{"n_head": 12, "head_dim": 64, "norm": "layernorm", "qk_norm": false, "attn_scale": 0.125, "parallel_block": false, "lr_head": 0.00425, "warmup_steps": 285, "decay_fraction": 1.0, "dataset": "wikipedia_en"}
MLP neurons of a small language model. Each row is named by its layer, matrix (up: input weights) and neuron, and shows model dimensions 592-655. Each number is 128 + 32 x the weight over its row's rms, rounded and kept within 0 to 255.
A block is one neuron, or neurons of one layer that tend to fire together. After each block is what it responds to, as a language model described it from the Wikipedia text at the highest values.

L3.up644 [ 75 108 166  75 153 186 151  87  85 145  94 150 143 131 138 119 154 114 123 216 106 156 164 119 141  97 155 142 102  57 168 131 161 188 138 118 133 109  83 113 178  96 138  67 150 114 113 143 134  98 112  80 138 100 152 163  70 147 116  73 133  96 185  87]
L3.up1696 [144  46 156 158  72 162 138 123 121  97 122 150 153 211  86 123  99 179 106 116 165 150 173 115 127  94 127 126 123 199 100 152  86  96  73 119 107 156  87  80 133 112 102 145 118 113 109 118 101  59 129 114 180 117 138 189  79 117 141  76 114 103 138 134]
L3.up1939 [ 98  76 121  80 118 102 152 126  90 130 154 155 119 121 104 129 136 173 148  85 115 163 109 111  87 116 110 134 192  92 154 135 161 154 140 138 150 155 150 141 158 153 144 129  95 104 110 170 132 138 134  89 147 130 119 114 124 104 103  73 178  69 140 166]
L3.up2597 [116 123 149  85  99 148 155  89  85 136 149 144 147  96 104 139 112 101  94  92  99 110 172  90 104 155 180 139 101  98 156 145 171 108 141 124 127 132 104 180 178  69 119 127 165 123 114 110 140 111 169 150 145 105 121 127 147  92 155  93 131 125 123  97]
Word-final pieces completing words inside proper names and titles of clubs, institutions, events or works, e.g. Athletic, Shopping, Educational, Volleyball.

L6.up105 [100 101 116 133 131  90 120 136 124  66 132 191  81  84 143  61 120 127 111 161 138 131 151 104 129 133 112 103  94 126 140  86 147 115 103 130 199 143 145  60  54 151 143 106 121 124  67 128 165 102 132 103 167 125 233 146 141 117 120  94 153 127 142 124]
L6.up763 [117 113 118 147 121  91 143  40 115  67 124 157  88 143 155  77 156 128 114 123 101 142 111 124  94 156 117  66 125 137 230  66 121 103 133 100 126 159 114  75 138 114 173 152  97 138  88 157 120 105 125 129 140 165 203 201  84 113 123 142 151 127 203 113]
L6.up1275 [139 192 169 111 136  13  91 116 122  60 112 128  78  98  91  70 173 147  94 119  97 102 112 131 102 119 113 125  85  98 169 168 175 116 111 130 188 149 163 156 173  85 153 149 145 151 114 130 111 176 122 124 138 152 169 168 129 136 129 118  93 163 130 128]
L6.up1357 [118 130 191 154  92 106  87 156 112 132 135 218 119  83 170  70 115 146 109 158  95 135 133 140 123 141 125 128 101 125 105 115 112  84 108 112 189 148 127  85 121 143 115 144 129 152  60 136 121  69  88 113 189 121 183 177 105 148 162 105 126 175 101 120]
L6.up1498 [120 141 127 153 104  84 114  85 108 143 134 145 144 122 117 169 133 113 133 139  61  76 115 101 142 141 114  99  70 115 177  83  88 191  88  38  99 131 132  97 175 102 120 148 140 167 134 176 100  88 141 119 162 116 162 153 154  87  83 132  97  85 130 153]
L6.up1864 [117 170 150 123  90 108 125 136  87 107 119 187  73  94 134 167  87 153 127 110 129 116 123  82 111 154 187 115 121 156  90  91 137  92 108 107 184 154 111  74  93 182 113  91 155 127 112 122 160 137 143 104 156 149 130 116 200 114 118  90 124 111 112 150]
L6.up2141 [105 105 109 104 129 140 119 107 130  68 126 135  88  92 121 121 149 128 117  99  84 165 124 127 126 151 164 109 118 134 229 120 166  86 147  56 177  80 129 114  85 158 209 139 151 194 115 145 120 114 135 176 132 187  92 102 122 114 112 170 134 120 165 113]
L6.up2258 [128  99  70 103 152 124 162 105  93 117 144 213 163  99 163 137 152 118 177 177 111  98 119  73  87 139 132 110 143 126 210 116 148 169  87  67 143 144 125  36 112 231 137  71 158  92  93 111 123  86 132 131 108 138 135 140 105 145 168 124  97  88 107 197]
Plural suffix pieces that finish a split noun in running prose, such as univers-ities, sist-ers, vow-els, commiss-ions; sometimes whole plural nouns like goals.

L6.up137 [ 72 129 103 124 110  80 148 138 126 163 148 119 141  96  92  52 165 137 114 198 108 112  82 124 117 111  79  97  80 163 122 126 104 144 214  94 134 166  71 102 113  77 111  83  68 111 182 148  88 100 135  70 109  71 184 129 106 181 106  77 205 102 159 180]
L6.up276 [104  51 134 120 121 109 108  84  87 139 168  64 108 125 124 108 158 123 160 129 124 107 133 123 113 134 117 112 140 159 133 129  86 112  99 140 155 142 163 107 158  74 143  81 120 119 109 168 103  77 125 111 151 154 159 124 128 146  89 122 174 107 105 108]
L6.up1148 [102  62 150 173  90  99  78 118 157 156 125 142 121 114 153 116 116 114 121 153 127  97 116 193 173 150  90 117 132 154 109 140  75 149  99 181 118 109 149 143 147  23 124 118  99 153 116 155 105  90 192  42 160  70 133 138  73 103 151  90  88 127  78 127]
L6.up1361 [ 91  88 172 145  90 121 111 133 138 109 125 211 101 152 148 116 138 133 171  95 174 129 104 135  93 142 130 127 115 121 124  79  88 137 143 152  86 162 110 168 161  97 132 120 137 118  64 143 144  95 134  92 113 115 166 159  64 112 100  94 161 115 127 189]
L6.up1529 [ 83 150 120 140  88  90  98  70 197  85 119 137 170 100 106 116 143  95 158 169 148 136 153 172 125 164 146 117 152 133 157 141  89 155 141  82 161 157  83 112 130  63 155  94 118  94 151 146 113  95 137 117 144 133 107 162  89  56 109 102 117  94  81 129]
L6.up1949 [146 142 176 135  69 102  71 119 140 127 126 141 111 194 161 120 136 144 164 157 142 130 150 101  97 131  71 117  82  86 156 113 143 117  66 107 153 137 139 127 134 142 123 152  75 127  73 183 127 100 132  96 123 128 120 148 131 133 109 111 130 128 102 204]
L6.up2341 [ 88  72 115 107 103 108  87 133 163 115 142 142 107 110 162 106 134 142 179 203 109 111 120 118 113 116 132 129 153 170 121 141 146 137 146 151 164 147 147  99 184  85 107  78 100 129  85 160  86  56 165  86 142 127 164  95  86 105 115  66 173  97  87 155]
L6.up3057 [130  91 146 174 115 127 175 134 167 101  94 127 132 119 116 124 173 126 166 147 136 133 102 119  93 122 139 122 132 120  78 125  95  90 121 164 167 143 123 146 145  77 130 119 156  89 135 198 105  89 147  72 134  71 135 195 112 143 120  86 203 121 145 148]
Closing word pieces of multi-token words inside capitalized proper names and titles, e.g. Invent-ors, Conn-ers, Senators, The Lord of the Rings.

L9.up1055 [137  59 179 130 146  69 140 127 106 103 139 122 147 144 117 140 116 156 116 131 128 145 130  90 122 113 140  44  83 142 195 156  93  96 143 117 138 169 185 138 160 104  79 115 117 140  62 137 102  88 116 149 144 135 128 135 164 163  78 116 104 106 182 139]
L9.up1358 [113 100 185 114 113 139 139  80 124 114 117 182 117  73 133  98 118 105 101 151 108 137 106 129 120 123 191  65 130  69 147 119 130 132  99 110 161 186 137 101  84  90  87 109 132 179 106 157 141 146 137  81 184 132 157 145 190 128  76  69 118 132  87 124]
The closing word or word piece of a place or institution name, mostly after "of" or "in", as in Bank of China, Marlin, Texas, Conservatory of Music.

L9.up1142 [ 95 114 124 154  90 152 138  94 158  50 138 115 147 153 107 145  95 149 168 109  97 129 114 135 106 125  79 138 127  86 181 102  97 113  45 101 143 136 110 107 168 105 141 143 105 114 146 188 158  65  87 148 152 146 145 148 168  79 127 102 169 140  64 118]
L9.up1678 [105  85 143 117 142 123 172 125 124 116 112 162 158 110  97 187 149 103 137 153  89 121 129 123 155 135 101  84 128  50  82 165 166 137 138 148 151 127  86 119 202 102 146 116 132 187 109 126 150 105 140 132 148 126  85 146 123  53 113  50 166 147 151 117]
Second piece of a multi-piece proper name or number, usually a subject opening a sentence or paragraph, e.g. F-inc-astle, R-ign-ey, 11-35-1.

L9.up1154 [145 112 142 132  95 111  79 147 110  93 128 160  81  85 139 168 135  67 109 116 159 137 111  65 165 154 108  93 119 135 134 138 137 195 114  83 160 159 101 104 167  96 115  51 115 157 125 130 130 115 106  96 121 102  90 172  92 122 103  99  88 162  99  74]
L9.up3059 [104  68 158 140  57 136 126 108 123  66 119 120  70 137 140 135 110  88 183 164 101 123 140 127 165  95 159  80 157 128  93 131 122 105 119 158 176 168 141 157  97 147  80  99 117 108  72  89 129 104 107 199  69 109 152  75 122 186  69 141 141 140   0 160]
Infinitive "to" after a causative or enabling verb and its object, such as caused the team to, forcing the force to, managed to, able to; also weaker on was/would/is after a subject.

L3.up70 [106 134 178  62 157 115 140 125 102 119 147 129 115 146  58 170 134 163 158 113  85 162  81 144 120 104 179 163  81 140 109 159 132 174 107 183 165 135  85 121 153 146 162 135  87 111  99 110 133 143 151  89 176  72 130 169  78 153 138 116 160  77 173 109]
L3.up1820 [104 114 155 130 120 146 144 131 105 117 110 148 108 170 166 152 132  88 139  92  55 118 121 115 130 141 141 129  91 137 124 148 118 119 136 103 187  92 104 111 103 108 160  91 123 127  89 139 157 144 117 165 180 154 154 150 119 111 156 107 145 123 162 159]
L3.up2363 [115 118 215  82 148 165 156 144 141  82 148 155 120 155 136 140 115 171 112  91 109 134 109 145 167 118 177 121  87  93 145 113 146 123  61 158 200 108 132  92 146  99 186  99 112 104 141 135  94  89 149 142 171 111 150 136 111 135 101 112 143  80 108 152]
L3.up2647 [ 93 136 179  94 149 159 138 139  78 105 114 171  64 153  86 100 151 137 195 112  70 144 138 128 132  94  97 135 174  97 180 122 113 160 102  96 216 148 123 134 163 156 181 157  99  99 101 104 162  99 139 137 115  72 118 126 140 118 145 100 128  93 146 106]
Pipe cell separators in Wikipedia tables, strongest on the first header cell after a section heading (| Name, | Rank, | Year |), also semicolon-separated list items.

L9.up59 [120 164 151 142 125 120  89  88 120 151 119 117 130 151 138 103 133  97 134 200  79 157 138 179  62 116 213 160 132 152 154 137 148  88  59  99 151 140  70 128 120 100 126 145 122 152 108 226 143  97 102 126  99 141 208 115 112 106 156 136 129 144  99 120]
L9.up2359 [133 116 134 137 155 168  44 131 137  90 100  83 199 102 124 106 132 123 134 155 114 110 102 147 134  95 142 126  87 168 153 124 166 135 106 121 110 109 202 110  71 120 152 123 104 145 107 106  95  99 125  80  82 132  92 170 111  57 182 133 202  87  81 172]
Word pieces completing capitalized multi-word names and titles (books, awards, institutions, albums, headings), such as Infl-ation, Philos-ophy, Good Design.

L9.up802 [ 53  91 134 136 118 130 112  63 161 167 157 141 156 108 175 128  98 106 122 104 178  84 130 187 112 126 122 149 160 172 161 109  54 129  97 106 127  99 131 135  91 155 116 140 111 139 139 131 129 118 139 133 127 174 135 130 130 153  82 119  90 144 105 145]
L9.up1965 [ 84  88 150 139 182 164 101  80 115 147 145 137  91 137 109 169 160 140 134  91 174 164 144 179 145 160 142 132 188 143 147 153 101 117 113 114 122 124 123 133 143 140 132  60 149 128  98 158 160  75 159 165  99 168 152 171 167 133 143 130 137 154  70 146]
Fires on the, this, and other determiners, often merged with a preceding preposition or verb ending, such as "to the", "crosses the", "losing the", "on this".

L9.up167 [ 87 122 148 182 123 125  99 116 168 137 117 148 107  92  85 146 141 121 113 131 161 159 155  88 102 161 153 180 119 168 129 162 130 162  52 116 133  86 122 119 139 123  73 146 130 125 113 125 128  94 133  87 123 111 174 134 110 143  90 113 149 115 115 144]
L9.up637 [115 103 142 153 137 117 122  92 143 130 133 124 101 126 118 117 194 145 150 132 174 140 152 129 133 175 152 120  60 150 122 100 178 123 174 112  67 149 163 157 175 121  82 106 119 147 106 141 143 155 142  97  85 129 187 178 115  80 140  85 186 158  70 132]
The first content token of a new row or bullet in tables and lists, often the second cell or a word split, e.g. "| H|UN", "- F|igulus", "5.".

L9.up650 [ 66 129 167  63 101  92 137 103 135 126 144 135 111 151  78 183 133  96 114 145 142 148 108 168  60 134 136 146 134  58  73 135 128 190 139 162  76 149 128 147 126 149 142  90 142 102  95 161 121 111  74 137 120 102 126 145  92 120 103  75 126 117 155  95]
L9.up2432 [103 139 146 119 136  61 131 122 128 152 167 113 108  70 109 120 126 129 141 160 110 130 148 116  86 172 135  93 116 133 125 143 163 230 105 137 152 138 113 184 120 165 144  68 144 104  87 174 120  74 145 115 138  91 129 107 144 135  84  35  95 137 134 187]
Tokens inside Wikipedia table header rows and == section headings ==, often late column names like Venue, Length, relegation, and pipe separators.

L3.up98 [ 77 140 116 116  86 102 140 131  79  91 184 167 118 117 121 170 167  85 114 140 183 145 125 114 126 153  75  73 150  81 123  52  64 144  75 149 113 168 104 104 175  85 113  97 159 149  89 155 186  93 139 191 107  91 131 112 120  85 120  98 143 110  83 190]
L3.up276 [115 166 163 128 137  47  95 144  54 119 106 154  76 124 133 135 123 102 114 113 109 100  89 107 150 134 116 106  84 122 119 108 114 106  95 147 147 143 186 143  91 127 117 104 141 104 127 100 109 128  83 189 169 131 185 218 134 120 123 157 163 133 161 152]
L3.up296 [103  98 160 141 107 150  89 127 118 115 108 164 110 122 136  81 109 119  35 158  92 127 190  96 142 141 123 148 104 118  91 167 106  90 125 169 100 183 120  50 140 150 128  67 113 141 127 117 172  60 159 156 164 136 181 138  74  96 138  77 111 151 150 112]
L3.up2582 [113 107 138 128  96 105 139 177 107 138 139 151  61 156 123  77 144 104 134 186 104 134 165 145 102  91 101  95 147  97 167 146 150 148 133 190 160 177 103 112 127 122 143 187  72 112  98 177 123 131 148  92 148 140 138 215 120 142 134  95 143 108 190 115]
Word-final subword pieces carrying a plural or verb -s ending that complete a split word, such as kilomet-res, Gard-ens, l-anes, r-ides.

L6.up442 [113 139 146 185  49 138 150  74 136 143 124 165  67 123 114 140 137 115 121 133 141 188 122  97 112 122  72 146 115 123  94 162  85 171 109 110 163  68  58 172 128 115 155 163 108 175 101 126 101 152 135 184 102  91 165  97 186 136 101 107 155 153 103 163]
L6.up731 [ 63 151 124  84 120 143 155 104 135 100 134 126 102 113 169 167 131 123  81 147 193 169 166 117 109 122 103 131 128  84 176 143  96 117 122  89  98 157 122 170 122 147 137  95  79 180 107 107 101 156 143 133 139  99 163 105 166  52  78 180 136 183 190 106]
L6.up1101 [117  96 119  75 144 162 163 119  88 103 159 115  97 172 118 121 139  93 150  99 173 173 111  95  95 132 141  89 147  63 151  98  73 115 145 149 173 138 119 161 113 177 127  95  92 130 105 176 128 117 168  96  52  49  93  92 110  74 123 125 136  79 152 143]
L6.up1252 [110 119 128  82 155 104 121 103 125 152 117 110 158 148  90 205  89 135 113 107 135 136  91 125 116 115 144 136 133 101  88 128 143 147 124 136 148 117 107 122 108 154 148 107 115  98  85 146 121  99  84 132 150  76 109 156  57  80 130  70 131 124 135 130]
L6.up1296 [151 152 153 133  96 142 104 170  55 145 129 144 131 130 132  90 142 136 170  86 155 129 225  89 154 152 165  87  90  84  86 114 132 110 174 127  96  69  63 113 111  94 165  68  77  83 134 144 138 100 103 112 150 165 153  75  98 139 166  99 123 126 131 120]
L6.up2462 [129 128 113 115 100 154 172 141 163 136  92 159 149 159 116 142 102  34 158 119 144 172 120 117  75 124 125 153 189 100 129 126 145 161  98 133 126 125 128 152 116  98  96 142 111  82  94 121 130 170 133 176 110  81 122  82 105  40 136 124 127  79 163 144]
L6.up2485 [137  66 126 113 162 129  71 136 144 144 152 137 129 122 143  92 128 113 124 113 135 129 187  96  80 120 108 127 111 110 153 128 101 164 179 125  83  93 154 153  88 152 157  99 174 134 127 123  82 133 182 132 169 119 166 102 122 143 122 105  62 140 113 107]
L6.up2596 [114 134  74 142 138 175 200 118 110 107 162 163  93 124 137 172 144 166 149 146 147 114 171 132 117 138 125  87 168  58 157  74  70 151  84  74 141 138 137 121 181 143 115 165  98 100  91 165 113  93 155 136 144  83 136 129 132 118  89 113 130 117 103 140]
Separators (|, ;, or) late in Wikipedia table header rows, as in "Qualification or relegation", "Score |"; also adjective endings like -ic, -ical, -atic.

L6.up38 [125 144 143  90 145 142 138  96  54 121 137 121 106  83 159  81 144 147 167 150 170 107 116  89 125 171 144  71 128 159 169 168 115 147 100 178 141 124  79 126 122  86 124 163 175 119  53 138 143 134 139 110 122 157 148  73 104 120  85 140  99 106 136 160]
L6.up1151 [ 88 116  94 140  95 182 142 109 123 130 153 182  99 108 151 123 132  96 156 161 105 106 115  79  90 162 122 114 137 121 156 111 119 144 136  83 190  98 133 117 172 123 133 170 157 148 105 127 111 152 192 113  82 122 147 189 184  71 143  89 123 133 121 138]
L6.up1485 [117 137 157 163 127 115 134 118 102 111 155 163  85 126 156 135 137 148 142 174 104 122 104  91 129 159  82  65  99 174 152 163 148 192 127 142 200 141 144 114 165 187  96  84 211 113  82 168 122 118 114 108  36 120 121 204 192  76 137  96 129 148 158 129]
L6.up1608 [127  92 113 136  85 175 112 119 118  37 135 203 113 148 113 199 163  80  76 146 126 104 157 117  70 142  75 131 105 197 136 203 160 106 132 149 120  91 169 129 143 159 144  65 141 164 133  99 144 111 172 194  50 116 154 148 139 108 133  76 151  87 133 187]
L6.up1845 [147 100 179 160 108  90  83 132 113 103 142 222  90 168  81 119 177 135 111 123 173  98 131 121 111 130 106 129 107 100 172 100 112 158 151  99 139 164 192 118 143 138 140 109 105 110  73 132 149 118 142 132 134 151 198 143 123 137 127 135 118 102 140 138]
L6.up2427 [ 78 150 166 135 151 105  45 146  85 142 130 118  73  94 129 166 132 138 137 144  85 131 115  49 132 145  96 101  64  94 162 116 164 210 140 140 160 104 151 147 163 175 117 136 163 110 107 129 118 121 159 112 140  83 189 126 135  54 129  69  88 162 122 100]
L6.up2444 [110 123 114 147 134 112 123 124 121 119 164 117  93  79 129 143 161 127 132 107 160 136 115 115  94 169  22 153 123 146 128 143 115 114 143 130  87  81 153 147 177 165 119 195 136 146 110 155 127 122 174 139  62 135 135 133 118  90 137  88 176 169 182 135]
L6.up2905 [ 93 108 127 187 143 114 121 132  91 153 143 122 123 106 132 203 143  99 109 146 109 133 135  43 129 177 115 154  71 152 122 194 113 176 150 156 107 165  94 124 105 115 133 134 141 174 127 151 156  95 206 201 100 129 133  57 124 112 112 118 133 129 114 177]
Column separators, dashes and empty cells at the start of rows in wiki tables, such as Total | |, 2015–16, Own goal rows, and list bullets; weaker on early words after headings.

L3.up34 [ 98  98 160 181 172 153 107 130 115  65 113 182 144 117  93 210 154 103 155 115 107 182 105 128  95 179 149 155 110 156 142 156 113 108 129 137 146  82  78 111 110 160 159 122 153 105  97 153 107 131 114  76  87 145 180 135  85 157 164 115 111 132 147 125]
L3.up787 [126 137 118  83  40 128 153  74 152 165 151 128 164 148  93  72 205 140 164 138 200 124 120 144 192 141 151 116 199 139 174 127  95  95 128  91 152 120  70 111 153 178 119  70 114 148 129 155 104 141 139 131 128 153 181 171 136  83 132 136  86 124 124 147]
L3.up952 [ 57 181 136 116 136 137 146  50  76 136 156 157 117  64 106 148 106  97  97 140 162 114 145 134 135 149 110 119 140 142 183 126 116 117  61  65 120  91 164 125  78 101 125 159  70 143  73 193 155  92 148 155 158 120 169  94  78 128 128 115  96  62  96  96]
L3.up2085 [126 128 139 118 136 125 120  90 140 131 139 159  99  98 104  99 139 154 100 137  84 164 160 122 136 145 169 109 138 110 145 130 143 133 116  92 157  85 109 136  32 174 192 143 166 133 160 128  85  79  91  85 157  97 106 140 105 160 101 132 105 127 149 112]
Demonstratives pointing back to something just mentioned, mostly at sentence start after a period, e.g. This feud, during this period, these cells.

L6.up552 [146  92 150 134  98 112 119 185 153 145 144 198  68  99  80 157 127 129 105 107 130 145 153 125 118 103 126 159 120 129  77 169 155 182 120 143 147 105 134 126 156 115 181 109 111 115  80 132 127 141 155  83 105 135 168 185 128 161 126  87 169 113 141 150]
L6.up784 [105 130 134 152 116 103 116 112 142 141 149 171 120 140  87 110 166 108 129 174 170 121 113 188 104 143  76 126 136  97 103  62 116 165 131 148 144 113 133 189 177 100  95 157  96 151 135 138 120  31  88  84 129  95 151 157 114  52 139 122 178 163 124 140]
L6.up1174 [133  36 114 153 115 132 117 124 142 159 157 152  71 140 101 128 181 148 104 177 128 187 123 120 137 135  75 119 148  70 128 100 132 165  79 178 102  84  97 144 141 118 144 172  76 155 152 116 107 102 192  72 114 147 134 159 125  53 135  97 177  81  95 134]
L6.up1337 [100  85 131 121 133 129 106 129 167 150 146 175  65 132 133  87 173 100 149 142  59 175  93 130 112 102 124 125 103 117  88 120 136 164  97 103 126 115  72 123 140  85 152 152  68 126 109 166 153  76 152  90  77 139 132 142 120  84  98  93 217 117 120 119]
L6.up1780 [130  99 105 190  92  99 169 105 143 142 139 130 150 129 130 160 137  91 189 147  95 112 131 113  80 115 115 126 100 145 135 169 125 172 131 145 128 154 109 111 120 114 130  61 119 102 137 136 142 122 218 105 128 111 107 153 110  91 144  78 159 158 116 175]
L6.up1972 [ 83 136  96 100  98  87 124 114 135  93 104 147 119 135 137 143 145 113 146 182 144 170 146 118  92 126 124 104 175 153 104 176 204 142  88 115 121 107 103  73 146  80 125 132 105 179 177 157 133  82 154  96  87  82 150 144 130  95 126 111 134 150 144 148]
L6.up2989 [141  88  85 141  99 127 141 146  71 158 135 129  61 138  75 137 170 113 117 184 107 175 125 144 157 110  60 151 138  61  70 139 105 135  29 167 156 130 106 131 137  63 155 168 122 142 163 128 144  65 149 116  36 117 139 148 140  72 137  57 178 120  74 160]
L6.up3039 [105 128 116 142 132 155  99 143 108 125 115 184 113 154 111 169 120  68 141 223  64 167 114 177 176 114  61 152 140  98 139 134 134 145 162 156 145 110 149 129 174 128 117 119 103 130 123 123 148  56  95  96  95 139 154 163 112 105 115  53 138 129 135 132]
Fires on name tokens or their pieces at sentence start when a known entity is re-mentioned, e.g. Kendall, Hellion, Catanzaro, Filipescu, or a sentence-opening The.

L6.up751 [139 123 167 172 136 132 107 103 158 139 172 143  94 121 169 142  86 154 114 143 147 120 166 104 143 134 132 107 148 154 160 107 125 149  45 116 133 128 108 160 152 137 153  86 111 176  97 169 125  56 157  99 167 134 124 130 138  80 116 118 122 150  93 114]
L6.up1066 [123 140  99  73 135 130  94  91 154 126 139 173 106 158 155 102 116  93 147  73 148 130 151 111 134 127 109  75 111  69 197  99 110 145  84  55 184 150 104 135 129 199  99 146 128 144  87 178 135 126 116 138 163 135 162 139 115  91  84 111 168 147 132 130]
L6.up1364 [100  86 113 121 119 164 181 100 107 129 132 177 101 101 188 127 133 135 173 100 120  78  99 121 127 119 139 126 157 154 131 145  98 145  93 140 188 106 112 117  91 111  82 110 125 110 130 141 114  54 108 143 135 141 145 127 108 136 113 108 181 123 108 171]
L6.up1699 [ 69 122 155 134 148 107 145  67 154  74 143 162  85 154 130 137 108 116 212 111 137 139 144 151 122 150 159  95 134  75 116  69  82 146 137  58 104 168 102 108 125 167 157  91 146 123 156 105 139  74  93 147 147 129 150 108  98 133 109 150 160 137 101 135]
L6.up1729 [ 88 114 143  44 113  82 146  77 144 115 123 151  28 119 160 129 135 112 199 163 145 152 142 127 115 179 175 127 154 122  99 115 122 159 129 123  90  87 155 159 146 161 109  75 123 170 147 159 145  72 185 111 108 133 148 157 109 129 150 101 115 103 109 142]
L6.up2253 [ 55 121 127 126 115 163 189  59 118 168 160 129 131  94 139 127 132 145  83 128 138 126 148 100 152 130 103  96 104 145 124  98  81  88 109 113 171 152  98 127 141 144  86 114 155 102 143 161  88 103 101  61 175 151 191 148  33 148 125 148 110 106 104 123]
L6.up2571 [112 169 190 164 117 145 158 135 135 126 167 156 168 139 158 156 136 175 154 133 119 159 131 102 124 181 152 109 138 106 134  83 119 189 135  96 106 164  82 114 120 193 163 110 126 133 114 163  98  83  85 127 121 148 156 111  65 169  97 140 151 161 103 134]
L6.up2993 [ 76 106 151  87 125 132 168  67 159  75 128 152  95  97 110 136 137 142 172 141 218 156 169 184 110  94 207 117 145  92 172 153 129 114 128 109 138 110 104 114 116 104 106 116 133  95 139 174  84 139 178 142 135 150 183 130 145 144 140 138 161 100 102 116]
Determiners and possessives pointing back to earlier text (this, these, its, their, the), often after a verb or preposition, e.g. "Testing of this", "Due to its".

L3.up398 [119  85 139 140  58 164  90 138 115 131 171 128 141 111 132  76 162 121 178 135  98 169 110 144  88 129  66 161 175  81 107 127  61 140 133  88 136 171 151 103 196  64 111 158 133 133  98 140 150 132 207 125 110 137 144 113 148  63  99 124 127 162 141 100]
L3.up554 [138  23 122 109 111 128 114 142 137 144 102 123 131 182  73 113 124  90 117 167 139 136 139 119 109 110 116 146 152 112 108 103 136 136 127 164 126 154 139 113  72 127  80  61 120 139 136 129 161 109 164  95  79 122 132 162 178 114 134  83 192 117 103 152]
L3.up1955 [113 175 109 124  89  69 150  97 140  76 153 136  97 156  89  89 177 135 138 185 152 117 155 136 114 133 125  87 140 128 116 109  63 104  94  87 106 126 122 145  96 101  81 153  99 125  80  86 160  99 118 136 118 117 140 175 117 148 115 156 159  88  89 163]
L3.up2663 [107  86 121 166 115 112 130 166  96 132 149 128 106 150  61  88 163  90 108 120 196 102  58  97 123 187 101 160 209 109  88 105  98 201 132 183  84 135 152 106 155 121  99 133 102 131 119 115 126 122 161 147 107 138 110 167 154 124 103  64 136 160 127 106]
Second or middle word pieces of a name or word already seen earlier in the passage, e.g. Gl-ad-stone, Filip-esc-u, Kupar-uk, Hell-ion.